{"num_hidden_layers": 12, "hidden_size": 192, "num_attention_heads": 3, "num_key_value_heads": 1, "head_dim": 64, "intermediate_size": 512, "vocab_size": 1024, "hidden_act": "swiglu", "norm": "rmsnorm", "norm_place": "pre", "norm_eps": 1e-05, "positions": "rope", "rope_theta": 10000.0, "rope_fraction": 1.0, "qk_norm": true, "attn_scale": 0.161, "bias": "none", "tie_word_embeddings": false, "parallel_block": false, "init": "uniform", "init_std_qkv": 0.0361, "init_std_o": 0.00735, "init_std_up": 0.0361, "init_std_down": 0.00735, "optimizer": "cautious_adamw", "learning_rate": 0.00124, "lr_mult_o": 0.854, "beta1": 0.95, "beta2": 0.95, "lr_head": 0.00432, "max_grad_norm": 2.0, "warmup_steps": 377, "schedule": "wsd", "decay_fraction": 0.734, "decay_shape": "pow", "final_lr_fraction": 0.0, "batch_tokens": 16384, "max_seq_len": 768, "doc_mask": true, "train_tokens": 181500000, "max_steps": 11078, "dataset": "wikipedia_en"}
MLP neurons of a small language model. Each row is named by its layer, matrix (down: output weights) and neuron, and shows model dimensions 48-143. Each number is 128 + 24 x the weight over its row's rms, rounded and kept within 0 to 255. Numbers have three digits each. A neuron's up and down rows have the sign that makes its largest values positive.
After each neuron's rows, "fires before" lists the tokens most often just after its 100 highest values on Wikipedia text that the model never trained on.

L5.down402:164156138133098142209088108124105158096129121120090138123135106147141110138117167098097143194111119119127118081117160174141144148144146151186121104132099103137154083137121140146134148155132129062119121152150117138153130133159111140162139084144134119126113145102176096172153109147108158139
fires before: " ", "/", " I", " R", " G"

L3.down101:141162130129102111105127122124137148145087127146118106173123115107091131127141124150135117123131115106120114113152046121103139147114137095117110162116139102133126156139135119145141159133112127095175160118159136157144108083148104115196154127134150157116093157138100124109120138132133131175
fires before: "-", "|"

L8.down249:136134116148149120118161120129085107099130113101120103138096101131172135176156140111097128132123145144123093118136095116196139127177110124162149156117124100157116156093126084112125149133160131097111131154140084178107124104136125117098125109178124152138114152127108106135158139091157121161
fires before: "t", "pl", "p", "per", "amp", "pr"

L3.down318:131121108134141120124166147121129175110145134136159135153114132102096117074161113159105105173132142112142126133136110154099134086134143141114125128156131134170100079102113108142162102093089127100067148124178102144105157148106111117073177106098073107087143132110169106137141129171114185125
fires before: " of", "s", "ies", "y", "ic", "ents"

L4.down501:114139119123113131204133110098129131110152157144103127108134142150141147111105165153141107147097173132116106199092130155114106115132125118091125134128159141150145145120156139102136150134117103109131143116124183122127118127105114092212195115141129111137119140099151103100084149158138103139
fires before: "ro", " the", " a", " an", "tern"

L5.down508:151138118122109117160122115140123121075124140122115126134128115137173121105137124094127082115105112112120146099139117147163135105111140135145158125151119142131132116194133172128126118160126157114135124130195142120168133120120153142139145087164145108137090149159126165161134157123131109135
fires before: " ", " R", " V", " N", " Re"

L8.down456:168112110120107162108163135108166124098096120132117134136135148182148078134133169126113096124134136157155165080108112114160125108109111144133099139133139105130093089140135104105130092159157120112168115114151146146126150081131098132118144090151090148118110130137070132119129116155120153089
fires before: "ased", "ase", "en", "m", "ative", "w"

L7.down461:128136081166148122208114119114127159076131139103126111122134139122152158125145118152157133162099107092133121109128110123132103143145086142136141108099130119145114131123138143125154139122170112143123152118157128115143081121142110138171149105128120114144121146158132141122120136114147215139
fires before: " ", "00", "3"

L7.down330:147125113139144126165145115137157109160119169153125140093113120116096110112153147144122150122144152106083131141169132096129095133087111123097150163117138130099124148121163123119163142127157136116130151140143097143162148098134197177060140096128113114090153157158147134144152139063143099119
fires before: "al", "th", "ar", "le", "ics"

L4.down146:085159149119123113235139119138098107134155117078119096138174151120111132102094125148115109148112091137135128121126135142127171157152107114125112156135100139114144113130118124114139110164110099153117162108149119090108118168124115112137121099153117117150140164144095119103085156136167149115
fires before: ";", "\n", " the"

L3.down183:113147139134104141106135103135137196118146132126131126176114110123145129156131139176093130139129101139165102129126105119123109168097124110179130142147133123109150195144135162112156169110125114123138139129111164159145128123162092161170148114104159120111126141098139102115098136137173122126
fires before: "-", "="

L4.down140:148175152140151146128111126087123153120157121138133127102117126135090092125149105154148116196087166121132127138139131107128154108136141109172143151139134101131110073141116145137105125149112176101160130137135114113142129131145134108183130154134118131134125113084110131097145174150120174098
fires before: "own", "ing", "el", "or", "ig"

L3.down223:147093164147133166053157113128112116152123133152160112126127114136123105095124126107108128081156142126118175152116114107135125115142120141109108152151142144113137086125154157132108171127126109097123121124167124135138109117131156147000137149127142139115132123129129147120141150145163101132
fires before: "r", "v", "oup", "it", "em", "ch"

L5.down309:155130105136137131137129138117137173110161127108113141150113117140164134107115090156138086152127121134132137093121098144088127146132105108144095167098150147118100110113154136090148158093134111136107148129145139092141010096118095064121145118148098132147142132132114147109140147128128135158
fires before: "d", "ed", "v", "ies", "m", "ents"

L4.down332:168112137111164167055165084114098116146126097117151143178126084109152139125101142120161120112116132121117102096140125139131128115147177100129135063144130163156142086104114110138114134140107096164146128123148110124152104135131112121064148145107106093128089134137138136132154125125166113121
fires before: "ore", "i", "or", "ot", "en", "re"

L4.down233:144141118156141167107142171124081136141151167125177109135143107096163137067132146108183067102121118107138099126121127141084141157139151091093144071132167167141143104110128150106094171159088109148105117112144116106164140086113156106106109124115135122132176169151139122118088141110129172119
fires before: "ro", "in", "rib", "em", "r", "end"

L3.down439:099094092138129150141127142090136132125155143140105131127132133120121105102082148156134127086120118160123122093121099150151128154134124117108131100097126134189126097133149116148093171117088095142144152130148140111088143148146140107145134110087161065082120119154146167108133132123133124149
fires before: "ot", "or", "ore", "en", "i", "re"

L3.down505:123090125127130135162120146125147158135132116135125127107136103144140160135110149145126138159084105086120119068112124169136108177105139117099086139134145120127145130124123111152151134110146113149128108146139152133105110117146127162174124131104106188090154108117189132158172113086147118119
fires before: "n", "t", "-", "f", " r"

L7.down269:156160109154157119162119156143148083092128063115125123107086114128207083156148116153103132131102117112097111122142088129110092130153109086124134131125149147093108122149143124071138100129132102134124142123124133130108096148141139147176138089090132127111115134160110141129154112101114132151
fires before: "9", "8", "4", "00", "2", "0"

L8.down22:154154128114158150120139122127085112140147132157102150100132093154146108083134090133103100181116151129126144119119105096126118119129169098139070149089143114132108181156182133152101162153142140142111122124135120110139132109123099170121141119116095121096122132146145114108160139119135167130
fires before: "20", "19", "ain", "7"

L5.down427:155174159144095124165089139094094133141112114098113114172109102190127110103113152118130106156071143131124124121135130143142125083124135120131134123127111129099087144158118136128121157160145089093119065133122126130154072122148113152154157101093122118151090157105155104132114096155122157089
fires before: " ", "\n", " W", "\n\n", " C", " A"

L5.down72:113125168086123089125113178128119139130130111122107139108102112123137120110134132094106089154117136101125099091163146136148113106126152147136116136125101162123129169150147153087101152118138129168094105129134160111120079152153171155165165126126098108084149146105125110102126163126169155166
fires before: " in", " by", " on", " to", " a"

L3.down63:142136121102179127187133119131101117109143127125133080116120184133142113161114101136123109139101158125135145139120130142142133120177062117098118156079108075144123116091145128141135115138099166161122115143103100146149114136103134152155145119115132113089122105101133152112105147115133126144
fires before: " of", "ed", " a", "ted", "y", "ly"

L4.down290:153094117106139152187164144109103146120108144167101140087128102157157112131163129165133114165128125091097122144139140132125168169077102108155137167117106097117122140123140145088114125122135174161123124159099095143138175114186151140118155129150136137097110123126131168128133160165118129115
fires before: " —", " ", "00", "30", "4", "ing"

L3.down338:109174130110116120138130146136136179152123115126156150138121166157134132135075131131123141177149129102092126096102108120087108172096117072138138133149134139128121098145144144154158107132163138169143105153117097150101145130113123174088100130114175113157126153133147114123098101113123145138
fires before: "ed", "es", "ing", "ter", "e", "ual"

L5.down44:141152175187158136251097120144092149160108101106138099163131125112141104105148088139120112152128094125159118130141140115155119086113137114192084147169167116122136120149140080122150146127118153175112138116126109110111102141096133168204130124125118154161143114126134118142141108162105109150
fires before: "===\n\n", "===\n", " =", " and", " is", ":"

L8.down171:136134109141153095167154099131143107151088123097070157090103132131117087062114129168125070122147125177068119140119135110142136144096109159094144164145103148145131151101125109151154099127114125101137143115106134150176116123120127117145128102071096114115099107157126106121130123130142130130
fires before: ".", "7", " |", "5", "3"

L3.down458:086097079120110119121115159134082106090162147134136145131126092110127104136119138097108125153146100139117084146111130143131115135120130103109148125121140117147116111104125117149113086097144132139162160156124128104146076150114150193105099101102151095147155156126111182125098130173099113117
fires before: "rough", "an", "ir", "ough", "ile", "ose"

L3.down246:152146166165132113113149161122124097113099112111137117150132107102138086184115115131119139092137183130112138125142124127158126135114127066121126153131054153143106103112159161164093162135139136130151131130136152096097143091138131152068146176130083094148129142168125091114140112127152138154
fires before: "ass", "a", "ub", "ark", "ar", "os"

L5.down298:089147139154134126113150132151120167150113118134152126118128160155147125174121134073143094128118114114125147116128146137105109186163107149123103124124136103169114143106128096139127114110115125164102074160139160145100115137129129142116111145144120130098145182115106128101125173180141075166
fires before: "it", "un", "on", "and", "iss"

L7.down389:121124120126100175163148080110151142104127132136125106146101124136142113148127153118104198128126129105122111090136108129151147116123169142152106140132141118118136168135149125167091112101139158130146108138151133179164127115135121083112235142144116135128170075147124111143155106141173124131
fires before: "m", "v", "p", "ased", "ase"

L7.down46:109113095107078109179092104131127179132168131142125145158099084129139145159123120110131098117127125108139118135152147150109114106136127124108115133168168099109099111135116144126099127156129106109091146138133090179125154113106123068113128120181156120099119056115130137086161136128145127132
fires before: "rap", "n", "l", "s", "et"

L3.down293:126116170131132139148118128136141139210136179128123099166123122106139124142105132097141076087100148077123131131133115173117121132104099130099159115133136113111209157175133114161130115114117115146123113145119099119115118130134118117132148118126092119079116127145160143142103119085110126156
fires before: " |", ",", " (", " but", "\n"

L3.down370:120102133156142131158106134133123150141075134118141116096119076123147149106139139120143089177100145090119125191120130134128099122078107134138143131125106141119125144116123134121113131107102127182084078111103153119097087101103096092186163123107131106107136124136140100137163119158168144144
fires before: "g", "n", "ton", "t", "y"

L5.down3:175099128136131135000156133140113120113147156116138127135136123110124131134129110099122140123119127121167105133141106119144139205110148125106113122138127118127133134141139133140137112122121117148119143116116120128150065127135116142255081097131137128136103112100125134142105116134139139114
fires before: "==", "The", "===", "S", "In"

L8.down383:144123137157177128094147119103137104124149120114103139129110145114124141134142090133120141089128140123158123184145083122138133100107156111160118086130124153105118171150136127189172143130089140184163142120134129125163109133101101150125159146086113123134167072111072145142128111175142085067
fires before: "9", "15", "8", "14", "erman", "16"

L4.down457:096091170122131134156117150107137082119146056136134104160122116119138118128159150122106121126090133123128116141155134111125089069133127137159111089123087147114102130133208089168110118126102134142140148150145119150099114111132118099121152111148175136072116121144105169119127100118155135124
fires before: " ", "==", "===", "y", "="

L8.down209:108148122124137158058134157135060152132099142177128122155121146120116106128141148148155113150113099134098130117126125134132147104170153172120120128151124106156145121100111089160167135112133080112145128117152155110067178128116134085092152111144107130159111157140161134110136109099176069116
fires before: "ot", "ol", "ict", "is", "ia", "i"

L4.down273:096089099129110132195164106121100151106131135129148161142111121073097127135143131101096129165099109112184108142147137113102114161104147096099115110124149125157133155159153102113139096114132137152076081083145114075150083119107147163165131100117131123138155147108097126112154175144117116127
fires before: "|", "ame", "b", "-", "ile"

L7.down66:110147141167144140149156111130126119095153122110102112148136137147155142130077113175160141126147129119122145151115118120091070089110128127142111157098135128137120116124147124101109115094103106109097158130187141088118102108128138169134175161100133104154145109153137143103094143147155114185
fires before: "2", "8", "5", "9", "3", "6"

L5.down103:090129141141123145227116140133127091153128128130126092161108125121111149103147125156120139129096153131164114125151100124130122096151127137161119136112142146105117126107108110100165092160124127114072110114122150129116142095148153154176160099151112113145106162118144119115180150148130137144
fires before: " ", " is", " was", " r"

L8.down481:124112188102099102099167097085105157102125080128130139110121129133110156114104138124149138134151144130122162156112146151108140136134158109110136160139122135141118133144150132109168149121129151130146125136106158071133147094121095103051160145099119117103151155120089152126116141139147128094
fires before: "4", "ed", "3", "24", "5", "er"

L5.down98:098133120110158115209127107099102136148131142130132147158109152142172136134134143129162145088171124105124180103098178123152118103104088087106146140140151069144151126080159124106147173139100148142126165131153085124118126153103080098158131112143128150121129089107174144114099098145129149137
fires before: "er", "s", "a", " the", " |", " a"

L8.down498:151154140114100154160089155127097125151123138106169145118120109108122143130153163112138141142154108105131145089117152145159100104177131117136151144131131195110104104110153137122116139111113160128147131169119105121161147132098169142103097166121111131109084118115102108124128128119168133117
fires before: " |\n", "\n", ",", " ", " |"

L4.down107:176105124134108169053143142134137137132155136116120141155164151142113122170110135122090102121110132120125111167119140124114135172114115156132143128130125147134146138105120138180123146119129086148130115098128122148154064143146124123239100133124135121099109098110130109160126112123137128110
fires before: "===", "==", "-", "The", "A"

L3.down55:110141103131170161148106131091126150106119162140074115112144134180139105123130142150132166160171144095138134157127101187121143115165131164102092117114108099066116136162137133100095117118071103090144136116116134146099118189110127143066152141123161108103164108123116114134084146095142135124
fires before: "g", "ch", "c", "ced", "n", "ce"

L3.down334:112174141147114152084145132122119138124077095123125125119088135158122119140167158120106115132172127152126117199125124144093130162121097188132119126162167158132096093120083131124109138114157138094146128145112092097157149134113168145080126137101124072160139146137084134153150141151096150106
fires before: "en", "il", "ite", "ile", "an", "on"

L4.down162:099111123175130084138141091157124137175141125127100134118104109104154141142090159164132102121128100131083122122133148113115152094142104157120134082073113123133142127130122115114124110129157117131165133095118082136095117134121083141149097138085125117133075172069150097121143184166102118117
fires before: " |", "9", "7", "1", "%", " |\n"

L4.down190:142152116129140134041120138159121148157169111115120124167131151128146136115079116097112109167127076125149139152152114116107141140118118128143146144143143148098049118102147154127138101130137090132159103101120132132087125125146092121084121127113096082147120129165141140140088138136126132133
fires before: "e", "ing", "ill", "ey", "m", "ind"

L5.down191:076116090112102127135153150112114092115080099133118166140167113136102156149115134112153110078123138123124073123122166123123159143122148114131134139123104143129138121158131135154168114088097166135124120132126115123106134113130118115056137146170115148144077125134114099139135157170069123131
fires before: "y", "ing", "es", "ig", "ed", "or"

L3.down311:145147120156121144116101159098100132115109133125134152109135098119105104111109125115083102146134134112108096119099101147133118142124182081081097152141150134115104114123133119146128132127131125130079106134129120153147070107113116167085187091117158103145138125093110116089100129180153160106
fires before: "rough", "an", "ough", "ir", "ose", "us"

L3.down104:126155180132113133047113147131140108134101140142148113156148133105129141121156171136129108124132148106126146115158130119151119148107128132124109114120154085157169107120147107120149114139145148136122110102109122135112066135124100111236116106119118124147138150135131147107134112130109169149
fires before: "|", "|---|---|---|---", "==="

L5.down132:178116122133103146020137135147134118118146126124129117155143147137131113130130120111122114110133151133148123117132124151133130173118136119121147131142142130128148126128174127147136122117140121145126115131141115140120030126143124130255110132134122124093141105121131140133124138120135147129
fires before: "==", "The", "===", "In", "=", "S"

L5.down476:147075094132104180205142122139130113140139156120099125147171132138140100144140121141137124211144143157133129110112150129115130075152144126149121170114114121105125126132107104129168115116077080130092139151117172127103084151094121121113162111112141122096106140126138089083135120098125115139
fires before: "d", "v", "m", "ri", "ap", "am"

L3.down33:180135137160136144111111092106118113153146154116139144135174146108135112152119141112122127083127125091134134118135145121135136192103101128122149091138108123137124130170149106156140116141118145124148104108145106129140110106132116133226121099145107101149079125084106138125150079119149103153
fires before: "-"

L5.down83:128102145153127165178168116128132165131127112141106119114133141148101118136126150117130109085103130166124120134152116087142121104144096097127115158126115105110121110148126109154133159152149152095056100115092147168112094087123157163189125098137107128101102145138081125127157130096112108113
fires before: "-", " and"

L5.down235:119092128138099141135123102150122148132146136170145100154152123114145090129127107115156113130123125173133123103147117149062139104135135101110129150128135181098144157102167119104132112131121115122066107112111126084108140103127076105014162165130123117165133163153121113109116101129141113148
fires before: "d", "v", "m", "ri", "am", "ul"

L5.down490:118115135094116142114129139173166118078159138140139077136155131100146112129105110124126122136125150077092149159111140144089175114146186129127168152087126131143116143149166143081158111134161147134136154113123129165146102164122091091137139138126090141142117138094145139142092097160147136113
fires before: " ", " Part", " T", " C"

L8.down57:133138172147120176121088118062141123143080146160092120092085145146114104146124122171131123107150124142169147118066154131100095154122116149145109160149158135131126133132163125130116083116140149109139133143101133104107074174153109142173138121090143139134127122143132130115101101158160102120
fires before: " |", "g", "ate"

L4.down207:142151163113148119029128124157124139110115141097140141113111143129125172121130114155130149165164172128139153102075146125096126150117143111125114131107101144124104119157121086114163163090135125128109120120151129124090127172089138106154119158124132132134155180097148102125108138158116125140
fires before: "o", "am", "e", "um", "ow"

L4.down149:178120146152121130110149121110114138125163097122116137152134132125127101172131122132102117124129112103147126149134155111113138175109129151111147107138127137143147132145133097154100137126143117150148141110130115147167092163120152111255100128120111141115127121105103145130126127139127117099
fires before: "-", "==", "===", "|\n", "20"

L8.down438:117148123170188153183171141148064128112116129096138136130160088114096114094130124112203132127137093094132078158106077120115149125177136141112126123147108095147118139147136149148096097135131113139120192124131149101123165157146106134120141094148095117161137129126129150129084131119137133164
fires before: "==\n", "==\n\n", "\n", " and", "ed", "s"

L4.down59:090131122150137097165137103094141123117128118145124140112146118108136121119107117129132110142104088066110149108139157169120137142161111128105157157101116112136107103056138151102129149094094129119125154134114090121111093121123112152108131111138149124089064120133128134097119138142107158153
fires before: "y", "ry", "ain", " S", " of"

L3.down467:127133134100116086120105155152119116114118123139165087131125105162127125128144091155156108131150118101121142138140085104115120108103115147155116146107156159151094115122152096141144127122106140059162179102163121158116145169160147111106166118131145173133158125120158130136141105101113157145
fires before: " ", " A"

L5.down34:110127117143127137179137131119128104136110139126145145161102136089123100109111159086172085120121097064169160137141157122156122158087123119103138101133153141123125155158117102130141098153118162166123130147149148129090070120155177148177115189110136119138154116120141107130154165108108106152
fires before: ",", " |", ".", " in"

L8.down86:071113135148127130173132116137092124150114139083116169109143145093144105119111115146150111084142114128118151113129155139118175167108172126121160161118140125108144110143141122164130136151131155155116117169172119141160136087107148107121113135128168122128113114144107124138175153167164165106
fires before: "m", "ed", "ation", "e", "ing", " of"

L8.down473:149156099153138099046163136130140100128122183110142114126161163125141108092142118073146110132128107143127105126098145122123106147127128130147109119110088139113138132145141125101167139134089137126154130116144120123108103124155123103241118135132107168112112140116136130164099108130129114116
fires before: "|---|---|---|---", "|", "|---|---"

L8.down97:150160160150152140127173154121141162145140120139160109140123115109085120119105104088160138115133173157117068121130140105164098119100147157155109131124094132108135153076125153116117119093108118135165130135171144168134132109149125171123117124134150142164120120126124117109168115122108122169
fires before: " in", " by", " to", "t", " on"

L8.down203:092079094109105096107144150170133156143137111128097132125121116122148129153090127125087106153105127077153098124156142112137131079108113141129105099126122132182138134151151122136131087135130119115135125111110134082160140133120099105087130116118142106124138119053155118130136128095178161154
fires before: "y", "ic", "s", " of", "n", "ial"

L5.down118:144128127110121142121134143083143105131117146116132092137132151155137119114142119107123101090139102115111128100139137161111089181140152106096128099124164128125102138096158127154140111088154110150072162085135112135143108136108114152184121140130076107112103152148073110123143098133115134153
fires before: "20", "19", "18"

L4.down152:112162131134120165149110151131129108129137125174112071164152118145113127164124097129129171125115124123128143145166143142113157156112160108159143138121133118135099107111127150142128092164154127142131135139174170165161093121144077099104114118125130125126137105093187146122124109117090155143
fires before: "or", "an", "a", "er", "ing"

L5.down163:130141180102131154161086176110139113181141123164148144156147147150160122100142130138132131102155132088132143152134098097161110120124088119118130107104150153158089157171144098148147165126114105100134129117142125112157147130125164151105122132104139109135130121121156140127101131105125114091
fires before: " —", " ", ":"

L4.down494:146171122160119154135119145131144162126137135090136158115125078135148114129125109162161103148172095109097090095147131150129098133108132098156172158149151129120141106063120120145130118098137128163096119119126149147139124119132138126158101111104095148155155125113130123111123100145118184151
fires before: "rough", "an", "ir", "ough", "ose", "us"

L5.down71:102124092107116129116097165152126128124118151093110146141131079122167127102112101116142122149093129116113134113121168124098154113130122124156168108104123145117100132158177159101134115157148155130118133114146136080141121131125104105140168154103136176104088139127147122142150150130117117112
fires before: " ", ":", " N", " C", " T", " W"

L3.down59:159156138120115122051136157099124080126136142142116120147135156118123076146155121179134090079090142111148120140140141136141142125140109108142126086131150151118122151136132124163165104132117119121139160113151112110135098160147082131107120145126129175114107098121110119094123146105082072101
fires before: ":", " |", "|", "land", "io", "ann"

L8.down402:098145130118137142168124157130140108143129132172104145089162115110119141102108115115083107117132142135107130099143117113106111136094128125138139127093115119131189143140152115090114140191125123154121139095138175121111070114081145101096093145114086122175123183123160140142164161115169128112
fires before: "20", "en", "o", " med", "f", "19"

L3.down397:148124149108134151131137116107116188150094107109167079144124096171134134110134166069137137167163123123132174127103131189109109075129111166145119111112093122115137117112139163125099165129116138134115105126136111142125116095137122139077102167118142074116163160129108151110131156143124141161
fires before: "it", "ar", "r", "ru", "and", "ory"

L7.down476:165109112134146142160148144116136138129109119169133103114087142084138144098110133152126161121154113094125130116133160069122156100107125145126107150135111149170093112117147136081113135138126072116116113118114113134124141139110116163106164108167107122174157134144130092128137119107122120118
fires before: " ", "t"

L7.down485:118127137105149175054129160112081117133134128140106106165119104135136110122162149154134097117096152133093140147102149101120132116116163067099147130126138098104158136107142106164131169140121142116111141145166134108090087123123091131098118128127120145123107131114133107096135156138167165140
fires before: "in", "r", "ro", "rib", "id", "ain"

L5.down414:172122130148093141180111133099104130110120141119140143148112123132109142083136128117157091151127133132125151099112177133141108157110158086115119109117118127117123114157146092130178131093122112142146105078101130082134083171123105159212138140124117135116155132181123099113136142110126146148
fires before: " |", " |\n", ":", " and"

L4.down208:140115146128126149148136104159136123091144151144129112145146136074121097105115116180168140137121128169130142121122102109103145126111171139122149161115151163159103123107159135149194131159092118074140154164120141128109147096152119063107135117100137149151086133149142108109099094130134159164
fires before: "d", "v", "m", "i", "am", "ri"

L5.down61:123142105132101132113081148142177108119115126157098092148130103126162104104120096098140140148110134117124139117151139148109145156119105122139163127123128153079102132139155106113111125132134126124185132104142134130092107121130108125117167167135091116132064143110141126090136109113116117168
fires before: " ", " T", " R", " S", " N"

L4.down375:175144148111111121070100140148162093154113104118145105168096125092098131123123129140117158132113117100165130135145151125107137150100116117160118107136128094139094147092157127141133130084121127091115147130136127117106089097168072134178174120162114164165102145089096117159086132117111147151
fires before: "-", "\"", "B", "S", "20"

L5.down152:151112112111120115195159143094104102163169129113125121116136148180138102135122128143091090164151148129124133137150117161116107151153105165100136094133136124124147117132165171145147103133120120112118119125101150120133036126120114125255090133112137146097123110133083143132120130136131131133
fires before: "==", "===", "C", "The", "S"

L7.down374:101110135159127086162093163137121149088118092159131136096097121126186113139158113140170116125148121134137124123110129095122095187122121137107112139115091121133105073144159153109148111172150110136154188150122112137115126048106150131134134146126152145095109127112131131130159109140151133116
fires before: "2", "0", "1", "8", "5"

L3.down389:121120129137123120126113118124160094097095136111136116139112123140127089145112118128141166154136114110132144091190108121154146090107095126108176093137136089137160124136158129132152125130080161108097116125110159139094124172145105124068186148130088180145133073141131086135136126138166154166
fires before: "c", "ter", "g", " T", "le"

L8.down287:118127157114169133169116095111162116108105107164146150151092099144135130153123121134146185131103086124126096116180157174156102156114123122134096139154123138093128141113157115157115162137105135158124127143166141170181135118151120139164160121112097120073137110128114129127135161119131141141
fires before: " by", " in", " to", "ed", " and", " for"

L7.down212:091143122124113112221151120127100142136120069105107117138148135129136099129151140122127077160085137126103125160156118184127141143145098139118121139104137121069115135152124100126147105129150129140143139123145132159146114128126119153045122146148107114137118141160075130127148108149128153152
fires before: "–", "7", " |", "9"

L4.down351:091147113164094144193106114134092162096135130121104142167123180116128162110138125158134083146106136105112096096144137140100068116114148116127142121106122141138141128123123119123166127162125124130147108148150119108139167111119112094130128098101114154098134131130103128126146162171115148100
fires before: "y", "al", " he", " the", " of", "en"

L3.down181:125109130162111173143103117094092120137126159135115117135147117132146114126118079111060072126147146146139171127131109161130133166083118137157121088174115156085118139131156143137137150097155143132113107117118167144112109147146108098101120093171135125137103147191107156140146162125079143128
fires before: " ", " |", ",", "old", "ist"

L5.down492:140128133144121105055113109125178139134136107148092134150134135150114114146163133099098100116119120115141113122124133121120102132095097119111093093122150168148122124084153091148113141134131102116130137156155122145092093100166123120098135136140137084101120093121141107129136056131134148105
fires before: "==", "===", "In", "M", "The", " He"

L5.down147:125145128156142137082139134091110127148132128140137147194155112164139091130113114134170091130090103149121094086121113143115129107139163144114107095109100155142143108150156131156116163125112071122177132122156120137107087129138166098166169128143118082072103078125143185129124140117139148143
fires before: "ot", "i", "ore", "en", "re", "or"

L5.down202:118119114127118150140090117163160096137091144152120124153129083154121168168143139142144158128135106108113132143142101120158133127106161107181156136132082131120130116113141174125144158168118160126098136163112124117128207107132119116080123120152136149089127137154175132133132116168153124145
fires before: "le", "et", "os", "any", "il", "ar"

L8.down279:103146175090120107189066115101163064150139102139130132136150100082121143138165149121092138105131130107151100136082122137139128143099147151141148145182143147119139145079167088120153148134165134114139139141142116148138111125140157129138163091122108138091108156148088147098133136143153148125
fires before: ",", " on", " in", "ed", "er"

L8.down35:114125148146160107129097150115099141108116153112119088168143108133124147111128112161159142084103128129072099114155103087117097139141156134097142137137140121125125119151101167156137156098190156133121130115164121098111147147117140136100108171148132156188135170138164146134113133092105165158
fires before: "==\n", "==\n\n", " and", " ==\n"

L4.down90:168132120115160145019145139114146138132127144138161121143147142130116174137143140167099155088113128109142108129118171131124137153154119116163126123121119127145137153134119154129129132117152128115132140131142115141135029112151141107255144168136142108104145129139114140107125141133127132142
fires before: "-", "The", "A", "T", "C", "S"

L3.down379:107132135149139122162125106119128156180135165111173153135118105113137128157134128097136119100099125122123124160110121161141118187109089164107153102158113114141204130147104142149080111111137134160109106179115121119149124095116101123080159131102094120104114177141103104176140124104118125158
fires before: ",", ".", " in", " and", " but", " to"